MLP neurons of a small language model. Each row is named by its layer, matrix (up: input weights) and neuron, and shows model dimensions 336-527. Each number is 128 + 32 x the weight over its row's rms, rounded and kept within 0 to 255. Numbers have three digits each.
Before each neuron's rows, "fires on" lists the tokens most often at its 100 highest values on Wikipedia text that the model never trained on. A number after a token or word is its count.

fires on: "," 26, " of" 17, " in" 7, " (" 6
L3.up179:162139134136110125094094158108107113115135125077141114156089149122211089173130124185145139081095122056151147126172060131147109104090158102110142159198182075192092133080112069182124176122098104139116166158146070123121152158100152123108153151103110136100132179153184106088092104117175113088110089170076120120127150107128109155140160140153068093146087130139078137108141144147104114138128141177166064085136186136149120131160095197114123112159116173096111147073135104158162125145129099074040120120157165092143116167054111149186190154092193201102104154160128103141149133190122141113

fires on: "'s" 12, " following" 11, " player" 10, " death" 9, "ending" 5, " injured" 4
L3.up875:135131108129155141112110166121055155152167118074139080086111132082127085180151131110100129117122103099130138122079193122113119094109078157100132121095138086082172105125197125118130081126187124154108134118131087125154105111050100178180105105134211139156127128132134149115125136114122094140122166176164152177133099096124103138099122154121134120160065119150158125117124113097132081082136114124168095079154169135082158108079139159108126108135136078127167129126148133111139109117081109093170090113093113068179091159132139151136127159081136093094064185161098153131122108122175111118

fires on: "," 36, " and" 33, ")," 7, ";" 7, " |" 6, " ;" 5
L3.up285:108097130113125128082017129124123086105111121145118091203146139155144108091118078137101149147078148205179128138159126133143140125081100155121145135130143124176182147100080161107058115124111161112128180088113135101158145142150172068141090143146136132192182169138109122139195153103085117108146112106122138147105084167142124126148163192126126155084107123125180039109079152145092112079104133135105133115116152149159129188104155121107161120120175125063138127139088104141206164124139109098092065139122107117147087191091145163132116076201112104103162171099082110118120108103090080102

fires on: "–" 23, "'s" 15, " at" 8, "|" 6, " whose" 4, " |" 4
L3.up283:124080154101150107103120067134058097122123111137103129139117139103090159173123101137195155089143134093108118149145141069080082129174084113112124195156123090184107140103083101141097091112172118102124126208138099195139119179086090164130184180152132110117119163144108115108126054151150108114160083125046105141045086127130080136146138166169173118143139093072154131103077121146142121067137170130090097133169161114108105209119083123193109122112123108129101102141156118160142159092062182130125078166147144081123148146097095148056136109133107117133168157140186157118131090056131157098

fires on: " " 31, "4" 15, "2" 9, "5" 7, "3" 6, "6" 5
L3.up741:121122156170136145089136124146073135193211132114187127112065150098056146160153068128154194110139121138064148149124131115103125099126144090084113120139098103102107149128144140131075161140118169146109095084142183183157092092133141172155117133132097117135098136113117095091167143096130103123022143101094052145136098093144139177135157134101083112119203118135114158129129152136155171074142134183134069172147206095131162121154112098042103133073106093130101132144131134175135141159094134179097114134108136160148127156145168163126088156142148106177147104144173134122122131117178112112

fires on: "0" 17, "al" 16, " of" 14, " Dark" 6, "ion" 4
L2.up490:160115104138084135087103106136082122140154141132137101123105147136161171117124062160145115093152164101131104138112098114087112107115071139160171092072149102153124175130125122164090137114164145139132168160146107128158118120112052096149150175056222133109158155137131106174131070110156135122102075138147143116145044066090175140141132150196087115115099163182117139116097099157151110135107130085124126108135188190219146111109092136109087184074124178133064111170080126152118179112052141135163116200098101135194147130116107125150095087153110134218135166154166126149066118145074060185

fires on: "th" 16, " April" 12, " March" 10, " August" 10, " January" 9, " September" 7
L2.up227:148110104136113125177108087162130096079078134129122134138053191140138154101139115165110074137176076084110068115142071134087078122136135132103112159112112153124125158208124122184130095086128069147086104157186107094156127094128098142102153176091132146092115133169127065173135158102080084136150100167114123115077099105104207156146121156248072154126134148187147132075121111097139125140123177133147117126131134132140148141129142150153104198127166123187110142126150124185168066075107080110102099128179167166119099094116107124180203118163116121131143094144115087112075112142154109123

fires on: " " 41, " |" 17, "0" 5, "8" 5, " Pos" 4, ";" 4
L3.up197:109133179136118158123156123176118135078093084098150132145056163159025116129098146121083133137073095150097147171068101097123078168098139099136183165154139110176074169175108112152086096130075129141122131187157106123127148176162105117138132129140126201138143146110115126150083118136103093146133115137124131178087159076178143137201125177112162146100153105141095112109112127104126154133069088125151130075208132150072160125096146145135021131153075138135135114117139126111126152084153110149078162159123170096129136150091174167152132133109149126136158095112094125115165094162095179116

fires on: " January" 19, " February" 14, "in" 9, " March" 8, "is" 5, "9" 4
L3.up1392:120099113089109130150142079158090117125140098133106140062122119141111199121123122114129085153105081173106128164123093134071133143082150111088122116094098107185145176148189157168162110138176083158099116132144128167163059111115127157124139093094172096093111119101184080088148124173075087144125111149148137148135115128082152149149161101158075087113149119148149096094104084151100147124121129247120069140132117096146110130154073118153106076168113166122067158111163185147185112123078147154139189147145123118115112094155135121142094142124135131149133100088180155143143063130188051100

fires on: " to" 35, " of" 11, "8" 6, "E" 6, "9" 5
L3.up1145:184104124127150064121125167075146150166094172128132133159096133173107117122151112094119150175129110077160115170100158138164088133089088137114194141174198077090113124164129123114164139122063098133150203103120126149133111175184142157104101105108130167170153147083108134110101160148179141120164169062058162144117121113113114120117137132141066108102130160178122102122138138138127065137087051141129117122096163090137120185109139106111042099143151092157106121113130112133220126148129162081158132159097084096067107100113155113112112052163142133140122118106141065142111065110113100134

fires on: " station" 16, "h" 16, "um" 7, "0" 7, " hotel" 6, "on" 6
L2.up870:124123111111124161159153144122156076176077115141098140095102107140091133084067115143143157100104140106103168052113117093168107122077108105104173128117125126147133116108100076075093107085080090216078036162143127129161130167143173116205171114134091090130187162157152138098172130104063117101134176156089158209085145112139116050170141151213109097143118143162110151162149109111168100142122127147129107088102116184142141127123113179115158154133139081102117067164143116147135156121133151130083103156134150092138126119102102085113139176133144125092153112138154140107131092047165162123

fires on: " of" 21, " to" 10, " over" 8, " in" 6, " as" 6, " up" 4
L2.up363:089168123163103127180139100099141104100129116105147162096133138174077183127112151114109217087143096151158135197125150123142106156124161105125164144151157117165121062105065141129089213109048139099077120134145159138177120133100097189189139173060113100109097137125089107163151106117136075095115174167113088089148122041141068150123138156135074150106138175120108195133083116102104127095152104124051156138192143187102151127091121110097110169125073122204152098103085154134142134172146131175133079095173116126090152117179115108105090143170120108127121148125116157111125078161099077127

fires on: "," 30, " " 19, "9" 10, " P" 8, " Festival" 4
L3.up635:124083122153148167120176151125090086148057134087160097134116101155132184157181134130046161109075047102043132139096055135107136145122133090038182138107129179148158142176130143174112140106155156158127170129046113143123127203150011105107197183136120110140112156107124168112130151109086104093192148127165110128089128070100094092192112155127110159140156140094161093064141076128070164142110144172142147137186122123139110122143099138123148111131089095140140085125141141156052112091131079091061103148091152095156119147164125135140148168104164075145099147099128138105108136127130086090

fires on: ":" 19, " of" 12, "9" 11, " Li" 9, "au" 4, " into" 4
L3.up13:162105202124152143152076135113145149139124055188148136123172202146136135140171122104129140187079114152145127158110138134098096140091085120096123139153218092116097185108175106119096111122074110112111109153104144085149137130123043164190130169092067157188158128153151131098119067031072110120107186088063162144130122187129123169123136063105084111098113139145141148118130128105106094108158090109157111137127184136099114172135114106088160103096121114099098088121104139146151113126101116186165178133169121141135122090084105130181127130185117059098073185098110094108113090179125140109

fires on: "9" 24, ")" 9, ";" 8, "8" 8, "2" 7, "6" 5
L3.up305:126100150114104149110110155115170140149131175145140070111117133109121185097151158123159173118139119158167092090177160096122113119175120205145086063120170116154133133101136085117154092139063131113157024153136130121156124169120117116074089081117095225129172176119076125126143104096087099094161156164112103129105119170137119099132169138177124183127100153146163088077088139116170063139158123087118184100119172084109126096150185132108128088167090110103116154112118137068102126113116104172118155107148083178165094105130143095179131150062177095075109156177119161155178188129146053148

fires on: "1" 18, "-" 14, "5" 11, " State" 9, " " 6
L2.up964:151059083170099143129115175127158128109150154142191146152103114148127081120092107114164143117073148165147181145118091137087161094101163149123138123130106136134125145118186126173122155145060147188062151148193132117148151130168109140116128102181084116113090159078111150128096123095150103081101073096117141103128119146173121065154104170108116204185133121159146083138115104188137096081133092186090151171118134125112146174185156131031131086090107090138190129145130196155097193213165196123094141172129123126111116170124146106134135171089151135120174092098079091140168083081163141138

fires on: "2" 27, "s" 14, "4" 10, "6" 7, "0" 4
L3.up55:137174065168126143084093073151132036153082125167108114120106129156117165156133151104120118167131143107103156175100051066108189121123095114138109188116186147114066135183137166136051172123105134084171052136122148097118164124127142137187135139140063123141155152093072117093136053120116091061138156133135072133151120115121134144174133136118127133136150154160077168157116116231135075093164119109155111120151084126154141149130199135069079030066123165111214111164190131068122109152139133112083123110124149133141129162124152066104104108123122108143153101101122158139093149088144133135

fires on: " such" 29, "0" 15, " and" 10, " number" 6, " well" 5, " best" 4
L3.up104:125142129137179115141193191126127167096143117129089127162125127113136170177133152183121116166059130127148104116152034154087148129118070160133128113122130136145092154117128125058181101131102104127114165107080092147145176143106093060150113115196170152113122125111127137172098123132096146128127144161086104153098128102102083083164133140175095093179109144183141057144166100143108099150162082112105137062086133153169102128118103116140131108137144143116146173126150143094143124145094157180106149187097151178154117081111152074145105101126139116108110123162095143192159117180082126087

fires on: "," 31, " in" 9, " on" 8, " •" 7, " Premier" 7, " United" 5
L3.up322:142115095192117171094112152117114159094098187134154133129112188085173203105134098159127129128118056072101138168085104159087133159129146145106145183164130164147117153098108143174121159127135148127122117108148103121065135136141142123108144152169127148145119193083178094112062095129109079084186163135158083123113134147109102087213161109101222156099153165172097117129122114124140151069093132154132150143165176084154158094114133198150136121062168129169138148053194131141118179132148121126098164102128085138132160138174176094137143158110186147070092170118122122105101148148057154073

fires on: "-" 37, " to" 15, " and" 12, " of" 9, "an" 5
L3.up1233:138170127217133066189107156110091140110105125122174112217141114069095144118075118143078191086097140127129110091115118120155088118145079110177158088105157131118068141090193136081117191102077055112119158117108080137187120073154123128131112124106116169139129195106129103184118118150087107135081175190099130121100113144178116169107096143122096150104151137116108098124120150107123113107133151145143099115150185077091140209137157164117167128149145081187163129113146118159134203130159124232108096101112141067142105138158106142136093113152110166140153144111099188113125138090176111159

fires on: " a" 23, " St" 19, "p" 7, " c" 6, " only" 6
L3.up1219:130123093124127168139211114113122156132107125146150075115139196118162116107168104157128125160189137109183131110127168144098178103114083110119136109180174129115128117152057108160080127147202129194114136136163175141143088127140165134135144054128138170127154096137131152151091070131148077101104124118046102088051112096121108124137132150160079136084091116117174162121111125075172095053176177140163159149164146143108138128172129128092139102093131243181127141079128153104175127200092130117094142159208158105164093183130124119183201146187131183123090173156116145155082073136163175111

fires on: ":" 18, ".S" 11, " of" 10, " near" 6, " in" 6
L2.up409:119107104203156141118152158142138111103198064097131118106135167083059125183102137122098144062118158155098174176109121130127084077113124135106110155194156168112132157116076061149122115103100119137095167121151067100143187114129136144158182131101125093148124164131086111116149134090138049099124140093124094167059122076103039128193105170099127139088150120161153122115070132109153134081132161149085133135150138151125125181107142114144145118105156172169150170176160175146124097202099162124092120148172133098158118134075082181112115112154132121095133148121175144156083098038123174089

fires on: " " 59, " which" 7, "as" 5
L3.up1147:147122097148128165134120111158074097225078154158110112148128148185104129075129139151203125103095101187146111148120107106164127118174145137146106111134132168120139119089104102164085122068108094092123214101154102106077142148159116141136073120144095178164128151138140170196117098149111189130143080173115152105141167104144132113116076105067123126116132157128124142161152082099128073123105183156103129195127144149102128117118059145148121109120153142131143185190098141113152160140170103171076185192145131108158064145077096101119149128110129134122076198088078155106167148056109152138

fires on: " $" 19, " \\" 10, "\\" 9, "ES" 9, "9" 8, " which" 7
L2.up439:174131145173143125180143103088097151153127168117146047154076154138180179100134116148147174102137095144160108060157073197145114110058121110105121148168193111093086141124160141097114104138110065157074161204151065098193093114106151125134067124165188187113172126126136065105182106123108099126081060143096093209137153127148168111145094132146128111165075159171136135118114159110107120141126141146097116078130101088209115132175061132126101117159123112113133117147092157135160106123119097138124151108169181109126154061114110112106146115153167165105151086086149083186092096195142132111

fires on: " to" 22, " American" 7, " company" 7, " name" 6, " On" 5, " United" 4
L3.up97:163118151204149219152179117125138146143124124134162189109127180139199194065152139133126160133089097092140112079082127096147119113109100144126112148162161120104123108161076113132092072058152132144181145164077141155092151178163157130163140065170140132146213094123155121133140119145086134126142113138138134155114180159173082108162093125128079120141134158175139142107111128091109110100116094121156193168190097185084187148082145128132143095146125089111088109108093096053160114151154133118107056117123100145123103086125107103120135147143140106121119098125088144139092080086124126098

fires on: " had" 24, " I" 20, " US" 8, "I" 8, " to" 7, " having" 4
L3.up840:107089121082176127174101145112134105150078076146121126098132124095149110172103101043108078114142175202166123084067149111121096115101154049092169164113150184107067177101149108133155124139140084131149192069151131113056114131113199139123064105121052143146143115161119146148088141134158150136153147126147110079082116107145159175186138134179168138176157132131126099127116099134136112112084098112082151144113170118062142162104124126049093116151180114157142143058129098122195111173114065133129163174115175104155131162162080166164201121142110078085114170119133111109097144127099135107

fires on: "0" 37, "ing" 13, " of" 6, "er" 4
L2.up1098:132142157102127122129110139140178081170185109142096133158152150098084167117122136151112087143137140148170116114135141125077083155219121145143170061111134107080078156162151115156100085112104101142109094169125177136151131145098085131131140142118196130132182198143153123158113122122118068120112134145081145175167142120134130116128109160136152098074107123151187159179140072138139120070191091154142121178144168172149132113175140137141145058107116130097075159137118177165135114154127181104137135115159142117179094157148129154144079141116169111142158098138159108122084155146133091137

fires on: "," 69, "n" 7, "–" 7
L3.up813:117160098082144173097136169153102150105078135130172191127199113135114136095165089138081159106137071200210091130144165151116136068085106122127105136109150099171081129122148116166149150127111117057167090136135120102097048108093102114158158088170135151112107164153137174190189069172112095132139140151146092137109128166171119103134096168147140147219086130167155089182095119134136090132114112165099124160156117106177183104176131134139125166133092115153157087131155115055116092132189116191145154083117104189168128120155159120097099126150083081102147134134138108110107111124123147111

fires on: ")," 21, " an" 21, " a" 20, "," 5, ".\n\n" 5
L3.up17:138064120102064133157129161138075126113130166107122167129134156087138137123106112078108123132170131095156081143100124079145164107132138126108122123054104170150064075157150100109079201175107133176085079101151128121158109151147152157162121157088175160162163130098137127128129136145070173152118125168140139110095139142162119153163133193111075177133059149151158151138151144135121100121066163112164140158192089121110122118176095094079133112124170086112133108052148087128175129166085097106133100149129099131130144138183111154175120098127127150137091125134118181137183171104124182150

fires on: ")," 21, "," 17, "end" 5, "8" 5, " was" 4
L3.up26:063140067127095184151073107156145177148067117140181123193095130098121170134080147127209112165109080106154107143118107097150099112105142083071101149093143182132113140150142077166067145165109162182061107151114143123198165109125174141105090115076177240135166156135154114086057085109175108071095150098111164083068142146176155145114157114127124166100139110172182154154127098117077128120103096179100109140177120115132127112140132124142079118112208171157161137117204097148138137138097140133140164250138119138109129159144077163156135123143102095114084150161125204124122101129154113103

fires on: " of" 21, "9" 13, "5" 12, "6" 8, "–" 5
L3.up1094:153132085177146115132158119120157178155075111110109155166093131147121101179121137115120166102128072142109083088135073129124127100126073135072169106165145153112090121134147100132125142106178114187092147176134099157145111157092087139103126144137084192124118141169093116132124108117162114140129143140160128124154093134173122125161166126146130087122166172088138109149139159123142130145153047086141091108122146108178174115188143076123064047135172165133110106082177143114110111114107083129176135133099097111133090133152120085110113092135059127110113138109184085153048069117101115044

fires on: " of" 55, " in" 17, " •" 4
L2.up787:092101163109095155086147089108135147159143140090204096188098169093144192127153117151119095083152097134157170159098084123138128131087147118090173151161137104161125160197096078147108111130082151132091152126078178116162124118155107112126151159183157107082146196096152141127177123100124060130150129115147138180131101138183107154129088154136079150096135169210115120182124113103111104135137127175103124142157122078136128155137091157117140090073127104109109148143148166102123144120081150080159171091124148132132058137098129125168134130156190136051132116089144076144149119099059132083

fires on: "0" 36, "9" 19, "4" 6, "8" 5, "on" 4
L3.up780:140127123100167133134097091184126090140111055132139143115129155108112172084124164127150155144158165223124134162092106063105137110135131088134089115079131113217064153192122119158110104060157167181085142141133150143110108133113110121090088112139139159152113088120145190143102125088133144162131100152170145149146175152123132111150109149129156143140133130163047173117156115124086141189168122190123122132175168108083209089117116148111093107104116101146156091113171108137161142088119107173088098120125092153147052130165109094172073094116142127094106111102064115077139088182106074108

fires on: " Division" 19, "0" 13, "on" 10, "s" 9, " of" 8, " League" 7
L2.up792:093098110180129141185057151057106089161191120142155175124179180094109151091098147125121108101157134105131118085109137099173174170103065157103171117105131137158124142132133119125146076139135091161098130146157211133080078114115074121123128078123125098131088142114157062198139161080136159100137146180113128162101130124098151132175126091153131083144138100137162098126105068169080129092144120109063123123164162109159099082132093147106151136149148161128142146178231136153132121166089168156193124146124148173210150185074117114159143094136128071137146209112140048208112141104187099185

fires on: ";" 23, " |" 22, "9" 19, "0" 5, "-" 5
L3.up1090:090111134102093143176166135059103190111068148100097172129165109079074097107145196134124107108132129136088112094119132031082129165135143171124113119094100222148128186141162104126099163106145121109088160096132105114116126092117146088111120174106126219098075114164140157100084110143179106104142161110160110129109175091168116088090074164134140114132111047152120186103065151137096096083113088127158188183143158111100175172176134113130156157130087196143176153163148142115117159117125121172142155114158084077164082146149122237150133054129137126176147152129097112086073129066095168103

fires on: "h" 20, "le" 15, "um" 7, "al" 6, "as" 6
L2.up1200:101083107151112166097134130220122102189133107126111144171116146136089161056089119159152135131155141164128154185117131135121129125147101036120137079120103150177103107081144106184143127131105099118078112152073113144117189170145095156145181167171109139116067081161100094142143058111126151115167156136112125147163120161151099105152131163176191092165178155129118130076106116126164143095098096142116176121092095195123123172141142201166102148118079077114104100108080137100083111153144127178090074082126131123149108145068073042132170137103158115133148134085061089130136076096183138130

fires on: " |" 51, " " 28, " he" 4
L3.up1310:128104104084147167081124136047122180103171089080128121161104135133142014112129138169141068158125168160169134100155160088114154177123144120125074121098128136117126156119144133107146135129138127081117176112107180092108155103132118056170102150151115175140111072087146137179162094129090154088131080123123139211101089127132146053168089142152116160129137135162148151118096080131154151104148080148067125183097115123080147091164156125140116103122091043173134131117111173116062115152114175142150070133101147058135105131191165180177117113141129142126167143140097154130141109126078089162

fires on: "9" 23, "8" 15, "ing" 14, " States" 6, "its" 5
L2.up1157:163118126134110164152093165124173127112178128145123161082120145182077096119175183091123180104183159145115099125192052140109063169121115065126133108076167087122128154180035059142125123131041082144092093168191125103162099136155181101095147122118147146098115153183094117151117135074103143128114162122165153198122136163085108160103106099160122153078063185149143094135100129131124112107156161139110150109154173150093148131108138115026120107135119143112119166136170195077113105112109103125126070190111106131117097129111194084135122104144188056117075159119149080144172133098123174171

fires on: "4" 26, "2" 15, "3" 10, "5" 8, "s" 7
L2.up797:175074069161124110114124184114074129106121129111207141131087148160105120120066129069148177107080125072098082140180059126123161136153097152097092121139124107078108102138139085130163088113109094166090150176140102079169163142149131128135100130116167160165151131116116025144129121117116162122188140108148094146105126118028133133143131121116163090160085177152150110096093155129074084122116096141142176131130113113139128110161061151073115100133138115089110189133151183143129095173122124180122121134120094077128104161135150126216147137129138099130098112142089117158163192147165144139

fires on: " |" 27, ";" 20, " " 17, ":" 6, " Premier" 4
L3.up1116:085085141178143122137122120108061157156150066125112170131153121116039109099125108182102095103089159119172092144111102142101139123111119105131135189075108172133145159173150123123151088157138120173135126116146067131138037132079058176204155108153142119152091158155109117121094084151163097131186163143142145082102111139102108138205126123100162186132098121134087158134116146133145107076122150128128109120134104119125133103098142133147117141112107144222166123123105148175100169171135101175147084149191162153118108131195166140152103133158116154124157116135114128140156110062086186143

fires on: ";" 25, "0" 23, " WT" 6, " |" 6, " for" 5, " U" 4
L3.up1364:122110138163091145160151189132158152112090059081096124097107160095044107118100160147108111086165168118155128149068138140091168050176141100156205175145089138128139160116164144183165140131188127122105000115119135146123108108127113132154188067155136180134151203148071089119126083166127104114104133163134089135095108142136081134155136155085122124134145087095139174113151196074112144138141114073164141150143116153077197185161119135109139138175124072113099083093150121128072148163117077176111124106113107071155093130114106089123108131123184134085131129104113150160150066135136180126

fires on: "|" 33, "%" 13, " United" 9, " |" 8, " relegation" 4, " Qualification" 4
L3.up994:147139082149117199120137118213107057183161126112116181132078107069079141161091074135145156141055158095139093132119097104110131119086170110073114157103140113131123160090108091114133135101167120127129100160136054163103148133071178146119158152172145140155145132069099115141115098098132123044160144144094085116138063157102093122168136125178104122139152096085102148113106109118068109079087149121148136114137095141139103137140141125140166148070101105102146133076123118223093183168097164167115137116121120140083113110158155125162210128144140189067138171102091128121173155077103106151

fires on: "0" 62, "9" 6, "–" 5
L2.up926:150092151147101128153157082105105116141116111124134105133105108108103131174199119128140154138096090134182105123097031131098111087114197066078163122133170170160140194136108102176142081103133202150129167131111132151177125069202111126121175136139166115198146188126132107150140163094113116127127149110116092155100072111169076124193130139115120128154179136163128128119129178077088123161125164144134133112157162060129128072174134105112102126139117132126111153101146172157134181146105147145128124128089091099183061111140122100162154107102202101127139164103163114177152112156117107146

fires on: " January" 37, "R" 15, "us" 6, " lost" 6, " again" 4
L3.up150:113127149152150101138125118116115183140144130103144117125166114137092084163088172147096162097114110088157074096137122130099139148132136134133140144134096080173134110154073138111107126144110098133171122128140091105157092078120115229124153136122132172102102203164136079152144170130131112099081099131090126073121140104126151156203133140118133160143074148089159228178094170148126141087120144133139150115123131122090160146170096083156129107087115117143061148109095061172158116129145108122135080165143065134173102164082088092139149182173156081102088156093126202141103145173144081115

fires on: "1" 34, "4" 13, "3" 8, "5" 7, "2" 7, "-" 7
L3.up1015:126115120161099140134114163119103117220167209114110081136095158115113134118164174071062179158100148133135140149160128091091148139172104050103101136089141146165094125122083109159100127123145060087142131106174104104194194075159119097128101099156110135133085124135111100093096118124113152129142155119142101157065138104101141109192099125111137091121133145127119145111110102198117096096090113148112158133124160155127120176163104143149096119123171122081130163141133152201101133154120129162110168095093133151085099122094121091181117143134163163144140153080192161119150215125136172205

fires on: " |" 27, " to" 19, " for" 13, " against" 8, " of" 6
L2.up1112:117113141139111108135135127158141111181119062135088148125094139161144075146134123136132153128123141193071141146182144078106139134151104159165082142085163152159207096105083086117047141119173089183089046109148157142123123131123152095144182107170077154161080138176136092122084055088094167115116103155102136155081092104170117074136135135077129139112125107117131131158094116108127090105111151174101159188081123102089199182097127126140110125106153166138167075164099101152096151163119138186137122097129119118145101212122084106132151081101165103159102202126132152090064088093120050094

fires on: " of" 38, "'s" 20, " from" 6, "'" 5, " as" 5
L3.up954:117176119127157119151197180089129130125180108104113136142113105161146140138152092136118167122099168125167125116110118116142039061150093132080088164105170077140111171119111122142121153108038118135124149129134113173103176126108136058129078179180147144163078063149130124149110090162138087137164099086077113079121158113121131091125110114136182140165121180163054168155091123130171102106190125123110172168128130107106124166135081146174140095153063135114208130127092105126143118142185172156138121107127122046133162151123077086124161168130137110098093174117089094153149079094125104123

fires on: " of" 43, ":" 29, "–" 10, "im" 4
L3.up90:109119160123103170108128188156082108136174111097135121148151143133126140136111173122098185170163100162145122139101097116105078088086122100100113171134152164173126193101150089153151085117116143177079119184128140104102104140175120096109144129120067136154143114097208131136131156126149133108142127138142129128055140074164132107154096144139144168219138135115090131198105125143153121108124094097106176120142169146158173129141114121157038172146082112142124127067202106122131174045116080128075215099118073150132130103133134126094102076137195114083127195164105096092065091090014145098

fires on: "." 26, " that" 14, " |" 10, " all" 8, " of" 5, "he" 4
L3.up751:078136163146161144130136140090085157199072096073056125139086140155076093135114116170128146122071121172125107101157089140154138126145098075173116122089183154160117131155101182177147076097116127140097094127199147080119110024080113176175114117152105140179081091101137106087142092096148170084164099138137151179079099116146138093172126121135143103158158107133117113131102095204111133154108106113109114129055154133143152158138138134102094108141099132122168078123173203109079151139161117117131106118105079185135081141142151166086103090115053185137134180132094151091106116149094133088

fires on: ":" 50, "0" 12, " Got" 9
L2.up850:169106143147123139184124182166166099181135119087121114165119123143111143076151121057152147189061167133145174171144148116141116117141135113158136112133119138184069109070145143118053141097204109115173132135109128125117151166128119132174155102137185142140170094129183169148108114140118071091133118164124083141110110184136093069161093166126116150147109126135084126092103054111137100110126099128165160138150159132140129106163121105138109141154143146117174115158160117161158109122078165146120115131163161154094119130130106098064140108109144131146148186146115083134128155162125127098

fires on: " of" 40, "+" 5, " City" 4, "s" 4, "–" 4
L2.up75:183123127113049083166149064144116127173114164081136134139094193117121135137136161164142140173141156158183088132159103166128162202139121181111160069179102118140126128116142101208159112125047126197131093147191097136127174106121045093068144186140183148104074137118118116158113103151157155129091118169107174160164137102090127080151122156173128108105125143108147124161084090220062126079104172140191137130136165099116106156075117144101116048037082131118128167138109165129156149096103160125145098224158124123142156174128144095133161142154100112144133157103053136189140156138102095152

fires on: " called" 20, " named" 15, " appointed" 11, " renamed" 8
L2.up1050:164193132128100098163085183117144087150114164127133100162145110124044163150103086168140135075073113156136118162097176162139108148126128182100129151105087098187093127128082172086155058089119167124118122112099186066129127111106173111172120140185107166172122120165150152120107122099105072077107086143105135166132158098170138096151129099138094149171061112103071125175110138114049146025099140123133159078151111119120115079123141154140142118102168160178118116156124176101138140101124149147136126167173138105137108196120161167125128150163133078154172120110053169146169107103071118148

fires on: " and" 34, " in" 16, "," 9, ";" 6, "ale" 4
L3.up499:172127132155121118141083127172077133089073172120102148196107103117143132087141079132139159144088050139197118127155113099152085073120128137176134090080164088139122102131040152161070126124139106104096123110126147113102144120059135183128184159114167132072145199160102086176223140112142147108149146156157160079133103103135138086128182144186096090189114140128138128064069129105099097066218150106155202144151126157147120143130122135129116149082097096121106085113113097136103096174135079133105123126162171155127110148063166094095097146097107142088185177046107121127123142150154059125

fires on: ":" 41, " the" 9, "x" 5, "0" 5, "4" 5, "ch" 4
L3.up498:101093165161117123135138193189147053123094144189162072121097132067070144136107117147128129146145110126114147121130123112139157168142157129129115066131064114109152107134055096115104179146135102141091058172136124128135194194191164133161089189151127135127124160142156165117133177135105092077139180149149086085120127167144092107148107131189093092122082130092081152093102136181160125132050102150116170218121126119091068183152118127095142114124132173132151106109167134135147137145128192144113119106214159112143117130127089100107183088178140147103108161081063077083153150123130109134

fires on: "0" 29, " |" 11, " County" 10, " played" 5, " D" 4, " Democratic" 4
L2.up1268:155137142163104149125066147130150107133074125092105131097160117171125142091130105111124146089095131128163080108105142049106080104086095145092077129146132120153114105111098099163153097131088128055135184062141164126144158107144151136100105141212082155154106068157105115159160079151139099174162147103152111167134174106133126080169128135144180125089107113160151079142082106101122153094130130218139144133135134142131139139103142149101151108130107086142109131096103095077087194152147112173103044135106128079171134150136144178178160113173130150066141171074104169138145070137125162132

fires on: " |" 65, " —" 13
L3.up539:132149141092160183162136121133055142170133099091145114105110149135061114108173161095096146084104138138151110134167099093093128139136122088147135057119152129132128155060133048121086132086176093192134100114146127148123127147198166183129122139147089127119087112096157165138096137151201124136159123114174132118126145111143138089120060146133146193124138162172110120055146124125117101130135133147120194227149142117113185137100123139138167157168131153131191144088147149146080148146145116163054164109203123098199086106093163138119156118131189166152085129117165080099128085060147142101

fires on: " " 41, " of" 8, " for" 7, " United" 5, "0" 5
L2.up1269:152105148097142131152083128146183172203109105160108176176067161163141161091126107102151152139137126196147097131120134132106101096141106148114159164034094137163124112122112117148089131120160094135105120064149123167082153174114171149192149158144150154132104090077154121131096096103101126125146157183183144097091133068126134173151093149093124127119144121116095130090118124100170050132092134148098137185118200178121167108126108089148152120135187083126170170029086105134077169203153178127064122134138083147142120137147135105097077158133170093049144124093120202095122134135096142143

fires on: " " 40, "C" 10, "us" 5, " at" 4, " German" 4
L3.up411:168146125166115124191164160144124143103139171143187145129126097101159136127095129155145157161095123156086100063149046104125146178175114121079152161167123098138168124131113138158112168174112133159145115148185081212183161082130066175181210116100122146157114147202059086124080108114137081079201120109139118097137131107194079145125084159137136124076069095119102176148181138197098221092117080151116135166093113154156165085159135126103137078136123160118160091132131109101114181170108137118139118171149104112132113148156121115130160126087124158198174118092097169144120133129165116106

fires on: "1" 35, "2" 12, "4" 7, "s" 4, "g" 4
L2.up545:101158068164137146165086142125109102117129198101160122168054156150081143164104132141113123151135160124165144137117145091112122130128066124102104157108197107156093123137162103153156113146168061084089118165172094111126152147058119121176128170131128117120139183074050179130134076143145122107069143211121157124063099188140097117111111197126149086114071142098165118135149098172178135113154085140099084141109126101140126145153150111132074082128084114149183092145082129113163093199142118078133132153126157153106143168105109107134143138130130169141103102091154067169090118120145101104